Weights of a small GPT-style language model, trained from scratch on English Wikipedia.
Size: 9 layers, width 768, 12 heads of 64 (6 for keys and values), MLP 2048 GeGLU, vocabulary 11511, 76.1M parameters.
Architecture: rotary positions, no biases in attention or MLP.
Training: a variant of Adam for these matrices, 1028M tokens.
MLP neurons of a small language model. Each row is named by its layer, matrix (gate and up: input weights; down: output weights) and neuron, and shows model dimensions 496-623. Each number is 50 + 12 x the weight over its row's rms, rounded and kept within 0 to 99. A neuron's up and down rows have the sign that makes its largest values positive.
After each neuron's rows, "raises" lists the tokens whose logits its output raises most directly, leaving later layers aside.

L6.gate291:76 48 64 53 32 42 67 35 40 37 48 42 61 36 55 42 62 53 52 69 62 42 33 50 73 52 48 36 34 51 40 70 46 71 37 45 56 38 41 65 63 59 48 28 50 58 46 44 63 58 33 32 67 55 52 09 46 57 60 57 36 64 49 58 55 45 59 60 75 53 44 55 46 46 47 33 49 44 53 62 42 49 68 54 58 48 51 44 72 55 61 27 43 33 42 62 49 50 17 48 34 45 50 59 46 34 52 62 44 70 35 39 51 58 31 46 42 58 60 22 52 47 37 26 55 36 58 46
L6.up291:80 57 57 36 35 43 64 51 39 42 66 52 46 38 49 51 50 68 54 49 54 58 49 42 37 46 59 48 48 27 35 55 41 48 30 46 75 52 53 29 54 69 52 37 55 61 53 48 55 45 27 34 54 61 51 35 61 67 67 47 27 69 68 62 50 41 39 45 57 53 31 75 56 41 47 48 53 42 61 35 70 57 68 48 41 58 47 41 64 41 54 42 41 56 47 48 59 67 51 60 51 29 51 58 56 45 47 49 40 54 32 37 56 59 32 31 66 39 49 41 67 62 41 27 75 64 60 44
L6.down291:70 49 56 59 41 40 51 44 71 41 47 50 46 38 67 53 70 64 59 44 29 53 49 54 50 55 46 71 28 51 38 43 41 50 48 44 52 39 42 37 61 56 57 53 50 44 57 51 70 27 33 47 53 67 66 48 49 64 72 31 34 54 59 75 59 23 54 58 31 63 54 53 34 37 61 46 56 71 49 43 64 42 48 50 52 47 59 70 54 38 50 48 42 51 35 40 63 74 46 58 66 38 37 70 62 42 67 30 33 56 30 28 56 59 54 35 43 53 54 31 39 49 54 56 37 54 59 51
raises: " editor", " newspaper", " magazine", " column", " website"

L3.gate1471:59 24 52 71 42 49 51 67 51 31 36 64 60 38 37 64 62 32 59 57 47 45 33 52 69 66 35 33 41 56 48 49 50 59 82 17 49 59 40 54 60 48 34 18 45 44 70 41 48 47 57 33 43 40 15 46 32 30 41 70 44 50 30 57 65 65 44 40 54 69 51 37 39 36 62 47 43 37 43 55 47 70 43 53 34 50 52 51 61 40 56 43 51 51 56 55 34 69 45 49 56 50 50 53 42 43 50 55 66 88 67 42 56 79 48 69 46 39 23 38 38 74 55 53 30 45 57 55
L3.up1471:58 29 72 68 22 46 82 61 66 54 59 56 53 55 33 63 54 54 35 54 48 45 45 27 52 46 33 49 57 68 53 50 55 63 55 56 45 71 44 43 68 38 47 34 48 39 50 41 56 55 72 36 59 45 39 57 30 41 36 56 38 45 61 62 52 48 51 45 56 53 52 45 58 39 55 46 41 60 66 64 40 47 55 45 41 54 51 50 47 38 39 46 74 44 68 36 39 40 51 46 67 58 56 52 33 41 63 39 65 65 69 46 42 75 56 59 79 61 48 11 70 71 47 36 46 63 52 56
L3.down1471:56 44 69 49 25 51 51 57 51 59 48 52 63 62 35 51 77 40 48 67 47 48 66 33 51 54 39 53 50 56 64 38 48 46 48 32 47 53 59 53 52 46 53 46 51 38 41 34 67 55 72 42 38 39 41 58 28 55 50 42 47 46 63 55 68 27 47 50 45 49 36 34 70 44 41 54 10 53 37 58 38 74 34 51 46 55 44 56 67 19 25 46 46 49 64 45 44 42 65 49 58 55 58 42 37 59 51 40 40 85 74 37 36 57 44 44 60 53 31 22 72 58 28 43 28 50 50 43
raises: "zz", "ch", "ct", "ons", "j"

L6.gate1981:25 37 58 28 40 34 79 47 42 62 47 53 48 51 73 62 52 49 61 60 64 35 39 76 44 62 62 77 64 52 49 48 58 63 50 64 39 47 65 31 30 64 69 43 58 63 39 57 36 45 64 46 89 42 40 38 59 24 42 48 77 47 43 70 41 54 60 64 55 45 42 44 42 51 57 73 57 46 58 37 39 57 70 51 45 62 85 48 21 26 54 30 65 51 35 54 47 60 46 23 39 44 28 40 48 53 41 50 52 52 38 32 41 41 54 72 65 56 70 39 35 40 45 29 52 40 61 51
L6.up1981:55 62 46 26 54 33 51 39 55 42 63 52 71 46 57 34 42 40 37 47 62 52 69 43 66 30 43 47 62 38 66 41 42 36 68 53 47 47 83 55 42 30 67 38 45 65 70 49 63 51 55 31 60 53 48 53 33 36 51 35 43 43 50 62 44 42 48 25 55 25 83 57 40 45 31 37 60 57 52 47 49 31 52 80 47 39 54 68 41 52 56 55 53 78 58 33 35 55 62 55 36 38 30 51 45 62 47 26 46 45 56 41 54 48 47 44 56 62 47 52 39 73 53 66 60 45 24 58
L6.down1981:61 51 36 59 63 51 51 51 48 38 39 60 57 40 57 40 44 37 56 59 49 42 43 64 47 55 29 34 48 62 57 61 66 32 57 49 50 76 55 50 52 50 58 57 46 72 55 38 44 41 61 47 57 32 48 56 48 37 61 49 52 58 53 49 48 59 41 81 64 62 49 41 77 48 56 49 64 69 51 53 54 64 46 41 44 36 39 64 70 46 56 41 70 75 51 58 32 43 63 52 52 71 32 50 44 50 53 37 62 35 62 45 48 55 53 42 40 38 45 63 55 50 42 52 52 44 39 44
raises: "ed", "art", "ed and", "hab", "ed in "

L3.gate137:56 21 37 62 55 38 61 40 65 47 54 68 58 72 51 38 31 33 47 38 39 54 66 44 47 69 54 63 48 72 50 49 41 46 46 48 75 60 49 26 26 58 46 41 31 63 53 30 53 42 60 40 64 41 53 46 46 50 45 61 57 49 45 53 47 32 51 54 54 61 33 78 40 53 43 45 45 49 57 53 60 46 49 48 22 38 53 47 53 49 63 64 34 49 41 46 48 39 71 52 54 46 52 65 66 50 34 79 50 44 43 24 64 56 65 69 54 52 41 53 50 58 62 48 53 16 40 55
L3.up137:58 46 39 72 58 57 41 64 69 44 52 68 60 55 39 31 49 50 51 46 33 60 44 54 60 53 59 69 41 61 25 48 39 46 67 50 59 54 48 58 26 41 39 41 51 27 61 63 49 50 37 52 50 57 57 39 52 60 59 46 65 68 61 38 70 53 44 75 77 20 64 53 53 60 41 61 42 35 24 55 53 27 55 33 59 30 45 56 61 82 68 45 67 22 53 48 42 48 61 17 71 44 46 64 62 65 69 56 48 63 67 27 46 57 55 57 55 41 39 43 61 51 53 44 49 25 49 68
L3.down137:32 42 50 45 51 54 60 50 61 46 69 54 51 62 70 22 67 17 74 36 43 66 36 51 44 69 44 70 41 45 51 48 68 50 70 37 58 49 63 48 41 38 32 52 48 60 52 50 27 56 45 57 55 56 48 58 55 29 51 67 37 50 63 37 59 35 51 66 60 46 67 52 59 60 50 54 31 57 27 32 57 33 49 49 45 34 49 51 52 46 77 53 67 28 62 60 32 57 69 46 71 51 38 39 53 60 58 71 61 66 56 40 52 61 69 40 61 25 35 47 26 63 33 60 42 33 33 73
raises: "es of", "es", "es in", "es are", "es and"

L6.gate234:47 47 49 55 52 56 72 61 57 43 02 48 53 51 34 70 50 55 52 76 52 34 42 61 51 64 63 44 37 74 45 64 32 69 55 51 57 46 40 45 51 57 38 35 45 56 59 45 08 75 38 37 46 67 57 45 45 50 77 72 49 36 55 31 63 61 62 47 36 45 45 36 30 23 41 44 55 70 73 50 59 47 55 54 65 41 46 72 78 51 67 36 68 28 36 65 44 64 49 56 70 55 52 26 41 43 41 64 51 67 49 45 61 58 49 39 54 66 67 57 68 60 35 61 51 38 72 62
L6.up234:33 42 50 43 54 60 64 52 50 57 53 68 59 75 30 51 49 56 62 62 72 55 32 50 67 34 58 84 38 63 50 41 42 57 44 28 70 64 83 59 68 49 64 41 50 41 53 62 41 72 33 51 43 57 67 70 57 60 52 48 54 40 69 37 50 57 44 44 27 49 48 55 42 39 64 46 65 36 30 55 63 40 61 53 75 33 51 55 68 50 50 39 48 33 28 69 44 70 59 36 38 64 60 24 75 41 49 41 57 78 32 75 29 61 38 34 27 60 41 43 66 59 60 48 70 39 56 54
L6.down234:63 44 58 44 56 60 50 59 52 56 44 36 56 54 50 48 57 64 51 58 62 30 60 54 54 48 50 29 65 47 59 36 42 33 58 58 76 53 48 48 56 50 56 33 55 44 40 40 52 67 60 60 51 43 57 46 28 52 73 32 52 67 62 65 38 55 40 41 60 30 44 61 52 48 64 38 47 86 68 55 59 33 50 41 64 46 44 29 66 61 47 50 38 75 35 34 21 76 76 40 57 67 40 46 45 64 42 32 44 60 51 53 52 60 54 61 64 38 38 45 29 44 33 51 44 61 52 22
raises: "y of", "y,", "y.", "y and", "y's"

L6.gate71:56 40 46 56 42 46 43 50 44 45 53 33 56 35 59 52 62 44 54 46 60 17 44 66 52 54 58 36 34 48 63 54 46 52 67 31 35 61 53 46 47 28 52 54 55 46 46 79 65 75 39 32 70 66 41 46 40 54 46 24 47 53 51 42 58 42 46 50 41 42 54 45 48 42 62 71 51 64 47 64 51 38 26 51 72 30 47 38 66 55 64 58 63 49 51 61 35 50 48 57 58 53 51 64 58 38 44 44 48 46 28 72 55 59 76 58 34 54 55 50 70 63 46 54 35 44 41 35
L6.up71:55 28 62 45 35 55 48 48 51 60 54 64 33 49 43 56 76 52 66 42 65 39 67 37 47 41 48 43 62 43 65 52 68 63 48 36 46 50 44 49 27 56 56 35 31 59 46 31 47 46 37 50 64 64 29 67 43 59 54 42 54 32 47 57 39 33 55 61 63 46 38 47 19 30 60 42 63 59 30 57 50 38 49 35 54 57 55 38 60 42 56 44 33 46 49 34 47 50 40 40 73 52 58 51 48 54 45 32 46 65 55 85 58 79 66 48 53 41 45 51 33 50 54 41 68 61 48 57
L6.down71:62 52 55 60 71 50 69 53 48 67 61 39 37 65 57 34 59 41 42 42 54 64 51 42 53 31 49 26 63 32 49 51 58 61 43 46 50 54 55 77 34 45 52 60 55 59 44 48 55 63 55 39 34 62 26 49 27 43 55 65 32 43 60 39 53 51 56 23 44 26 51 43 66 58 47 41 50 41 41 52 62 47 78 32 55 72 56 50 34 27 52 39 44 48 42 55 38 43 54 58 73 68 46 51 37 53 47 56 50 35 61 69 57 49 52 65 45 65 36 64 52 57 53 67 58 38 65 33
raises: " the city", " the ", " their", " the", " the t"

L6.gate1250:51 65 70 37 40 54 46 55 50 51 49 47 58 46 62 55 35 83 71 38 64 33 56 31 51 55 36 30 55 61 59 39 50 42 63 38 63 46 61 56 62 57 55 48 41 63 53 55 69 48 55 47 44 64 61 41 40 45 32 66 61 51 32 54 42 59 51 40 88 49 69 55 47 47 38 40 48 59 48 77 50 58 32 35 49 46 70 48 64 53 45 58 26 39 58 43 57 30 39 53 34 65 27 27 59 56 32 55 51 22 46 38 32 40 47 39 74 39 39 29 29 41 32 44 39 36 52 46
L6.up1250:63 60 57 52 49 51 53 67 39 51 44 54 44 47 55 54 55 67 56 37 58 51 54 37 47 49 46 46 55 66 40 60 56 39 40 60 53 31 41 39 51 40 41 38 32 49 47 51 50 37 47 44 44 39 63 80 62 48 37 45 41 43 45 44 48 59 71 66 70 62 41 51 44 50 48 57 29 54 35 47 48 51 40 34 44 54 60 49 30 68 59 55 34 76 42 78 48 21 34 41 45 60 48 40 61 60 46 41 36 49 57 54 49 54 31 57 55 45 45 62 52 44 52 38 36 29 59 61
L6.down1250:43 27 50 51 51 39 41 42 62 43 46 42 32 51 67 71 46 64 37 54 50 46 65 39 39 53 60 44 62 58 62 35 51 45 59 42 57 45 44 54 66 48 58 37 40 71 76 11 64 54 42 45 52 57 41 44 81 57 29 44 31 94 65 64 45 56 51 61 49 55 44 63 53 50 21 56 35 57 53 36 44 68 41 49 37 55 39 40 44 55 53 59 50 51 48 19 42 35 53 48 62 59 44 58 52 46 32 50 69 50 40 33 42 32 52 28 58 47 51 51 44 45 25 12 68 45 41 61
raises: " think", " were the", " know", " want", " believe"

L6.gate1351:56 38 57 37 56 50 41 48 44 53 62 52 35 51 35 29 52 64 50 46 45 40 29 33 40 49 52 42 39 59 35 53 49 35 38 58 47 61 47 64 73 41 53 42 45 62 43 53 33 40 49 45 64 68 46 44 32 46 54 54 60 46 39 60 34 50 70 70 65 44 52 50 47 40 65 35 34 64 36 70 59 35 50 38 34 39 55 53 46 33 37 47 55 66 47 53 51 52 38 46 42 46 24 30 46 41 34 57 49 80 50 48 43 53 69 56 51 56 43 47 46 48 37 46 33 67 34 56
L6.up1351:58 58 31 58 56 43 35 48 56 54 35 32 38 57 32 53 54 38 26 43 43 49 43 40 43 59 67 34 41 39 66 33 56 57 40 56 53 59 52 47 30 64 60 51 33 41 53 36 43 44 60 39 51 23 43 38 36 52 52 50 60 62 38 39 43 38 44 40 59 38 63 38 53 59 61 44 62 56 37 40 55 30 78 45 49 45 50 52 48 34 31 51 47 59 29 42 54 66 54 51 49 47 35 61 42 55 51 55 63 53 50 77 49 71 43 44 50 67 44 43 32 50 53 70 46 91 40 52
L6.down1351:49 62 50 51 59 55 50 61 49 47 71 61 57 62 57 43 21 42 38 47 70 35 53 45 37 48 41 37 56 34 65 36 51 73 26 64 58 52 56 72 63 48 57 50 58 61 47 42 45 46 77 54 66 50 40 50 51 51 57 39 48 51 81 65 35 31 59 40 60 48 55 33 33 46 72 35 57 33 58 52 66 37 42 45 62 52 27 58 53 37 40 51 46 44 37 41 31 71 45 44 41 66 45 33 75 40 51 60 59 75 55 50 24 40 60 60 63 35 46 51 60 63 56 69 45 51 41 29
raises: " period.", " time.", " day.", " period", " years,"

L6.gate612:41 55 46 35 36 47 32 59 34 48 56 52 45 51 41 52 38 62 44 36 57 32 59 43 54 51 48 33 58 43 63 74 36 32 59 52 53 38 50 55 63 64 54 54 54 33 42 53 42 49 56 44 59 83 41 32 29 45 37 54 41 31 58 48 38 60 56 58 84 43 54 53 50 39 59 56 58 37 43 63 45 24 46 41 73 43 51 50 72 51 26 62 31 46 55 48 51 37 28 51 30 41 60 56 37 37 34 71 44 70 50 47 33 69 69 65 41 67 19 33 66 60 39 28 33 44 62 45
L6.up612:53 59 62 63 55 51 58 49 76 42 68 60 51 24 53 56 45 39 45 56 57 44 47 39 65 49 50 42 57 59 49 57 58 45 43 42 47 44 58 77 62 41 52 58 61 40 57 44 43 42 42 43 60 75 46 60 41 61 69 31 46 34 54 54 38 45 41 67 52 43 56 35 58 30 60 41 58 53 31 72 51 43 58 40 38 43 52 78 21 57 45 46 38 61 60 40 38 40 52 59 43 50 44 48 46 48 54 61 44 42 53 69 53 47 56 64 46 47 33 46 46 47 35 53 51 51 43 53
L6.down612:58 52 55 79 65 57 23 42 50 49 66 36 40 34 45 28 54 61 39 43 52 43 40 64 67 61 62 51 55 69 76 74 44 56 27 47 40 50 65 53 59 56 74 44 55 62 46 50 30 59 52 50 75 51 71 48 25 50 26 46 53 71 45 38 45 58 56 48 68 57 57 34 47 45 58 76 59 39 26 16 28 38 66 50 57 43 44 46 62 59 23 35 50 45 54 50 56 42 65 65 56 37 56 60 50 38 62 67 49 82 47 48 56 45 67 62 41 35 42 46 48 60 51 49 64 64 56 34
raises: " effort", " work.", " work", " activities", " attempts"

L6.gate711:36 34 51 67 52 44 86 39 68 54 39 47 24 40 56 52 49 43 52 62 62 40 37 47 34 55 61 52 55 63 57 50 35 52 52 54 41 56 41 59 71 35 68 47 63 65 68 58 34 37 22 51 51 44 35 76 59 48 48 43 59 54 31 51 60 39 37 51 32 76 54 64 57 45 39 50 43 39 39 47 47 67 51 44 60 42 59 62 41 74 51 29 34 56 62 53 81 62 47 37 55 53 58 41 44 46 56 72 50 30 52 43 29 62 36 56 50 54 61 36 36 40 62 41 61 58 56 62
L6.up711:75 38 54 59 46 48 54 53 67 66 52 19 42 26 50 34 51 65 41 65 64 49 44 46 25 51 51 66 63 48 45 46 42 57 44 40 39 53 53 49 68 47 48 46 61 52 55 59 59 46 31 43 45 49 41 73 44 47 53 45 59 40 28 59 51 47 49 70 35 57 60 45 48 32 41 42 58 37 40 47 59 53 36 50 45 54 49 46 40 69 48 33 46 67 42 64 61 38 44 43 65 50 58 52 51 58 46 50 69 22 35 55 52 58 62 26 35 49 66 59 27 16 46 36 65 55 53 49
L6.down711:52 35 69 39 46 58 67 41 44 36 54 46 44 65 49 45 27 47 56 51 42 52 52 45 30 51 36 40 44 52 44 65 37 35 44 42 58 51 35 63 61 66 41 54 31 50 52 48 57 52 45 34 37 43 48 50 59 48 24 54 64 45 52 39 69 52 45 41 34 61 69 40 38 58 55 44 57 58 58 52 27 40 42 75 28 41 38 51 55 52 71 49 57 28 48 51 48 47 48 54 68 41 54 49 08 42 42 47 50 47 50 59 46 67 31 43 50 63 49 56 48 63 47 31 49 38 35 65
raises: "id", "y", "ule", "int", "ih"

L6.gate84:32 59 62 53 32 49 40 56 52 66 68 52 46 36 60 55 33 41 66 69 65 30 50 25 37 37 47 46 53 61 49 76 47 57 59 48 45 39 47 76 58 56 51 33 50 58 43 32 29 69 30 48 62 56 69 38 39 58 58 62 50 44 50 55 26 63 64 23 73 37 41 57 64 61 68 51 44 50 60 48 35 70 29 27 54 45 55 52 24 74 54 20 53 58 39 41 67 53 53 68 36 52 51 46 45 41 40 54 33 57 49 23 42 42 58 75 57 50 50 38 49 39 46 40 37 43 58 42
L6.up84:41 67 53 56 29 59 41 35 50 55 41 65 33 51 67 70 44 44 50 32 31 33 53 35 64 51 45 30 48 60 42 51 43 44 57 54 33 36 44 48 36 41 47 51 51 82 58 55 35 49 45 61 53 53 66 46 64 40 56 52 79 45 46 44 45 40 60 33 39 53 48 45 70 72 74 53 64 39 33 52 67 72 48 45 20 41 54 61 22 54 58 52 55 44 58 41 69 58 18 47 47 38 50 65 37 48 63 38 48 60 59 34 72 52 56 71 62 32 40 54 47 60 65 23 28 43 41 61
L6.down84:29 64 43 40 43 49 66 66 46 42 73 66 70 58 58 33 48 52 57 60 57 52 48 38 46 53 53 57 24 46 46 36 42 43 56 60 26 48 42 78 65 60 32 39 40 48 48 41 46 51 48 68 34 50 60 46 50 39 57 53 46 43 61 46 58 57 54 42 69 57 63 64 55 41 26 58 46 37 49 53 64 64 40 56 39 64 56 46 42 53 54 54 56 54 63 58 57 65 44 63 52 59 34 63 63 47 47 57 50 36 58 54 41 51 69 38 58 51 45 46 56 41 50 54 54 61 66 42
raises: "ol", "olia", "e.", "rad", "e,"

L6.gate642:44 49 51 37 56 44 44 54 32 43 56 35 56 56 41 39 48 47 41 68 63 54 54 68 47 55 32 63 30 51 50 40 31 47 48 51 46 64 54 52 42 59 63 28 22 37 29 64 58 60 65 23 61 52 40 49 60 50 69 55 38 46 37 62 41 52 57 38 48 55 40 42 60 63 55 41 57 47 57 53 64 52 42 65 55 55 79 57 50 59 44 59 44 32 44 53 66 60 55 16 55 43 69 56 24 55 52 53 52 51 48 63 23 64 55 46 53 40 63 30 50 32 41 47 56 54 55 33
L6.up642:78 40 35 50 52 48 42 36 64 61 55 65 60 41 45 50 58 60 29 31 61 45 56 46 51 45 34 53 62 53 17 45 57 48 63 51 61 56 43 28 69 48 49 55 24 51 33 52 59 46 67 39 44 63 54 57 54 56 55 58 48 32 54 48 43 55 37 65 36 63 45 39 69 22 59 59 45 26 44 56 56 36 37 59 62 47 66 55 46 40 66 72 52 33 64 51 39 33 37 39 32 64 64 64 42 80 43 57 49 47 46 57 42 35 47 49 50 73 50 54 58 61 59 50 44 34 58 57
L6.down642:52 67 58 55 46 35 69 54 59 51 64 55 64 67 54 41 36 58 41 43 46 60 35 44 49 43 30 71 46 45 49 51 49 68 42 56 50 38 44 52 39 58 44 49 46 62 43 42 30 47 34 37 47 58 53 59 43 47 44 62 65 26 58 31 49 76 51 76 65 63 55 38 58 23 62 68 17 44 39 65 46 62 47 68 50 52 55 64 49 41 59 69 57 31 40 33 48 31 54 32 60 67 47 37 33 63 46 51 47 68 50 57 50 41 75 53 58 45 49 56 53 34 68 45 53 42 84 45
raises: "e,", "e", "e.", "e (", "o,"

L6.gate1473:48 56 59 51 55 59 44 49 65 66 49 49 51 45 68 48 51 55 33 67 50 54 22 39 44 53 65 55 72 44 40 37 54 55 76 44 64 46 70 57 59 52 52 28 63 46 67 58 39 67 52 57 46 43 52 63 71 53 40 50 47 45 45 47 53 52 66 64 38 60 70 48 41 62 68 36 41 26 39 49 54 30 68 21 44 50 73 46 41 45 51 24 45 42 40 57 37 35 46 38 51 44 39 47 38 54 64 40 66 39 66 46 53 54 64 59 61 56 61 42 32 26 49 62 58 47 43 68
L6.up1473:42 48 36 37 37 53 52 40 53 66 61 68 51 27 70 58 46 63 30 59 40 43 38 54 27 55 70 52 54 47 37 50 55 66 56 54 68 32 37 36 74 53 43 54 48 40 48 47 53 49 56 56 61 47 57 46 74 55 32 50 57 58 47 54 46 44 51 37 64 22 40 37 55 36 49 64 49 58 55 55 63 42 41 61 38 80 58 53 41 51 51 54 64 47 25 50 27 30 66 39 69 61 44 54 49 49 63 62 64 52 39 44 70 40 57 53 67 58 69 47 54 32 58 32 51 49 52 58
L6.down1473:51 52 38 57 54 53 65 67 53 78 54 68 48 41 72 57 47 72 41 68 57 32 39 76 44 75 48 42 55 49 43 57 49 38 21 54 61 46 42 61 47 21 31 57 75 42 40 84 50 45 25 36 35 49 76 66 79 72 64 59 45 77 57 70 60 78 34 52 73 43 55 37 32 78 63 63 49 44 52 32 62 48 58 56 59 65 70 64 53 49 49 61 38 45 42 66 44 33 54 27 45 63 44 61 41 46 48 57 50 47 37 61 55 41 61 47 59 48 51 56 47 57 36 76 43 52 44 45
raises: "one", "on.", "on", "rum", "on |"

L6.gate1806:57 54 50 47 71 45 53 52 40 38 29 48 49 49 41 45 38 56 58 39 29 38 35 38 68 49 49 50 50 54 76 34 42 55 27 40 41 41 38 78 46 34 42 54 60 47 55 58 72 43 33 43 50 57 45 40 33 49 56 41 46 41 69 41 51 77 46 64 55 43 42 59 32 43 44 43 30 59 38 44 49 45 26 34 46 48 44 54 48 43 58 30 59 55 44 63 61 53 33 62 51 51 62 44 52 48 55 42 63 58 72 50 67 44 52 56 48 58 46 55 60 45 69 63 35 33 34 58
L6.up1806:60 59 43 53 43 47 46 42 43 49 56 64 24 62 49 49 47 51 60 64 53 28 52 29 59 47 41 41 46 39 63 55 75 50 51 38 67 52 44 71 41 49 47 51 46 68 65 47 61 40 22 52 46 49 58 70 44 50 56 55 50 49 40 34 42 69 59 52 39 56 50 55 37 57 50 39 52 40 25 65 36 46 19 47 66 42 65 48 52 51 42 40 74 40 33 47 57 62 60 65 28 38 54 62 36 59 64 59 54 54 44 49 46 59 71 30 42 51 32 60 55 46 48 68 55 54 35 56
L6.down1806:45 59 29 52 59 53 73 28 48 37 49 29 43 52 22 65 49 47 49 66 53 50 51 49 39 50 49 41 54 43 48 42 44 61 53 64 47 46 56 67 38 34 47 53 53 55 68 37 43 33 47 40 62 59 44 69 65 70 52 47 52 66 58 63 57 47 60 49 75 33 43 33 28 52 51 63 38 71 79 46 52 59 54 30 58 62 48 36 57 35 60 46 52 37 66 76 36 63 59 79 52 44 60 42 62 54 54 58 65 79 59 62 43 36 45 48 35 39 60 83 63 54 48 61 37 65 57 37
raises: "en,", "en.", "er | ", "en | ", "ze"

L6.gate1055:32 62 76 57 72 63 58 52 57 42 46 48 43 37 43 49 82 37 81 41 54 63 24 50 47 43 55 54 54 58 58 45 40 42 29 39 69 56 48 26 54 53 62 57 43 36 45 54 65 69 13 67 67 52 52 61 59 63 74 36 55 56 35 52 58 70 52 57 41 58 57 46 42 72 54 32 57 64 34 58 47 77 64 48 58 49 52 49 53 60 49 52 49 42 46 56 45 61 25 58 42 72 46 56 58 41 47 44 49 45 38 69 44 52 57 51 61 38 51 44 45 54 46 41 43 38 71 54
L6.up1055:44 70 45 50 62 61 44 57 46 57 51 65 39 37 51 45 61 50 67 59 50 53 24 56 45 35 56 46 56 62 56 43 40 56 37 50 74 52 35 44 59 50 39 71 40 48 43 55 47 51 14 50 64 40 53 63 44 51 58 48 52 55 43 55 46 63 42 47 32 60 75 41 47 61 51 40 62 43 45 66 43 70 58 68 31 37 43 43 61 66 65 52 42 48 48 39 52 40 51 47 49 41 18 50 74 53 43 32 54 52 30 74 47 40 70 67 34 42 52 37 34 28 41 46 62 33 59 41
L6.down1055:42 59 60 62 52 57 50 58 46 50 49 44 63 36 59 51 64 32 69 40 51 42 30 61 59 51 59 50 43 53 48 60 39 58 52 48 53 41 38 55 57 42 81 54 59 51 62 58 65 61 33 50 60 65 43 39 48 57 67 64 60 51 46 34 46 12 36 56 49 51 54 57 43 36 49 54 29 31 38 27 68 66 68 42 58 45 54 59 59 67 40 68 77 26 46 43 40 31 57 36 53 31 43 46 33 51 58 32 47 47 59 39 51 44 64 37 49 40 37 66 51 44 46 45 62 50 46 51
raises: " \"A", " \"F", " \"I", " \"R", " \"T"

L3.gate1366:47 40 44 72 57 55 50 63 52 41 48 43 49 41 51 36 51 47 67 48 55 60 31 48 42 52 74 43 57 60 69 65 49 46 53 42 41 41 46 52 69 53 33 51 68 42 78 43 51 41 41 42 55 56 27 56 65 26 77 37 75 37 30 56 40 82 62 38 57 67 51 69 48 38 52 33 43 61 44 37 63 40 68 35 49 47 50 65 54 61 54 41 57 61 48 61 63 52 38 47 45 61 31 56 66 39 45 62 42 45 54 26 51 52 50 56 41 35 37 41 51 45 45 56 40 50 56 54
L3.up1366:58 56 52 58 38 56 54 38 63 69 44 47 52 41 36 73 53 66 54 63 30 44 50 56 28 45 54 78 70 41 45 58 54 47 49 41 55 43 42 64 61 57 27 59 46 31 59 37 59 69 32 45 54 46 47 49 62 53 51 31 74 44 64 59 39 60 82 43 38 55 42 29 53 34 63 35 26 53 46 44 61 58 67 50 43 43 60 77 37 67 61 30 52 69 50 54 46 68 41 63 48 69 42 43 60 50 52 57 31 51 45 50 58 53 71 38 60 51 42 65 39 46 30 47 57 49 56 61
L3.down1366:60 58 49 53 50 47 48 35 65 64 57 49 53 38 49 61 59 45 40 32 49 72 54 49 39 41 49 43 99 44 50 47 64 52 64 47 40 62 58 55 63 49 01 44 47 51 60 42 58 40 42 53 43 47 51 56 68 52 42 51 43 39 46 68 46 57 54 51 49 50 40 34 48 47 58 37 09 45 40 46 38 56 59 29 45 42 45 63 34 55 67 39 58 99 40 53 49 65 50 52 56 34 56 43 58 32 27 51 53 51 50 43 46 39 38 47 56 51 39 49 52 44 45 26 53 42 53 44
raises: "ward", " any", " it.", " these", " their"

L6.gate1085:52 48 52 56 23 61 50 61 47 40 44 42 40 51 53 56 59 61 40 44 50 48 53 65 46 50 55 46 43 49 52 47 50 32 39 28 32 48 67 42 51 32 48 74 60 56 55 54 46 36 56 53 51 53 53 38 36 63 57 48 66 18 49 41 31 68 69 34 52 55 38 36 40 59 56 66 44 51 54 65 64 33 36 39 63 62 37 36 39 61 67 52 48 47 45 55 46 38 39 50 39 45 54 57 61 47 37 53 44 63 53 50 40 53 56 59 54 32 42 40 45 59 62 53 44 34 38 71
L6.up1085:44 37 44 34 28 51 54 57 47 44 57 41 63 52 64 67 36 58 57 37 51 44 48 49 38 42 57 68 33 40 47 29 58 51 47 74 66 43 32 22 44 40 49 85 47 49 63 61 72 41 59 57 38 44 38 56 67 54 44 28 59 64 52 59 49 42 52 55 40 47 65 39 58 42 35 59 59 56 38 40 42 28 47 59 61 58 54 67 78 27 47 61 66 62 54 53 32 40 62 37 33 59 69 40 36 73 55 56 52 55 63 57 51 47 47 64 85 58 31 34 60 29 70 46 45 41 64 38
L6.down1085:48 62 33 38 62 64 62 69 47 55 59 64 58 29 34 26 57 51 48 38 58 51 41 55 57 50 39 50 55 58 52 29 44 49 58 67 43 49 52 68 44 47 51 48 45 43 59 33 59 65 37 68 58 59 49 53 51 48 38 44 45 51 57 48 30 49 67 80 56 51 36 61 47 58 39 54 27 64 48 69 53 69 38 66 59 33 35 51 61 32 46 49 53 41 53 60 26 43 32 54 57 43 46 42 38 36 61 60 55 72 66 61 36 44 55 40 56 33 45 42 49 52 61 66 51 45 33 54
raises: "ne", "oph", "e", "out", "at"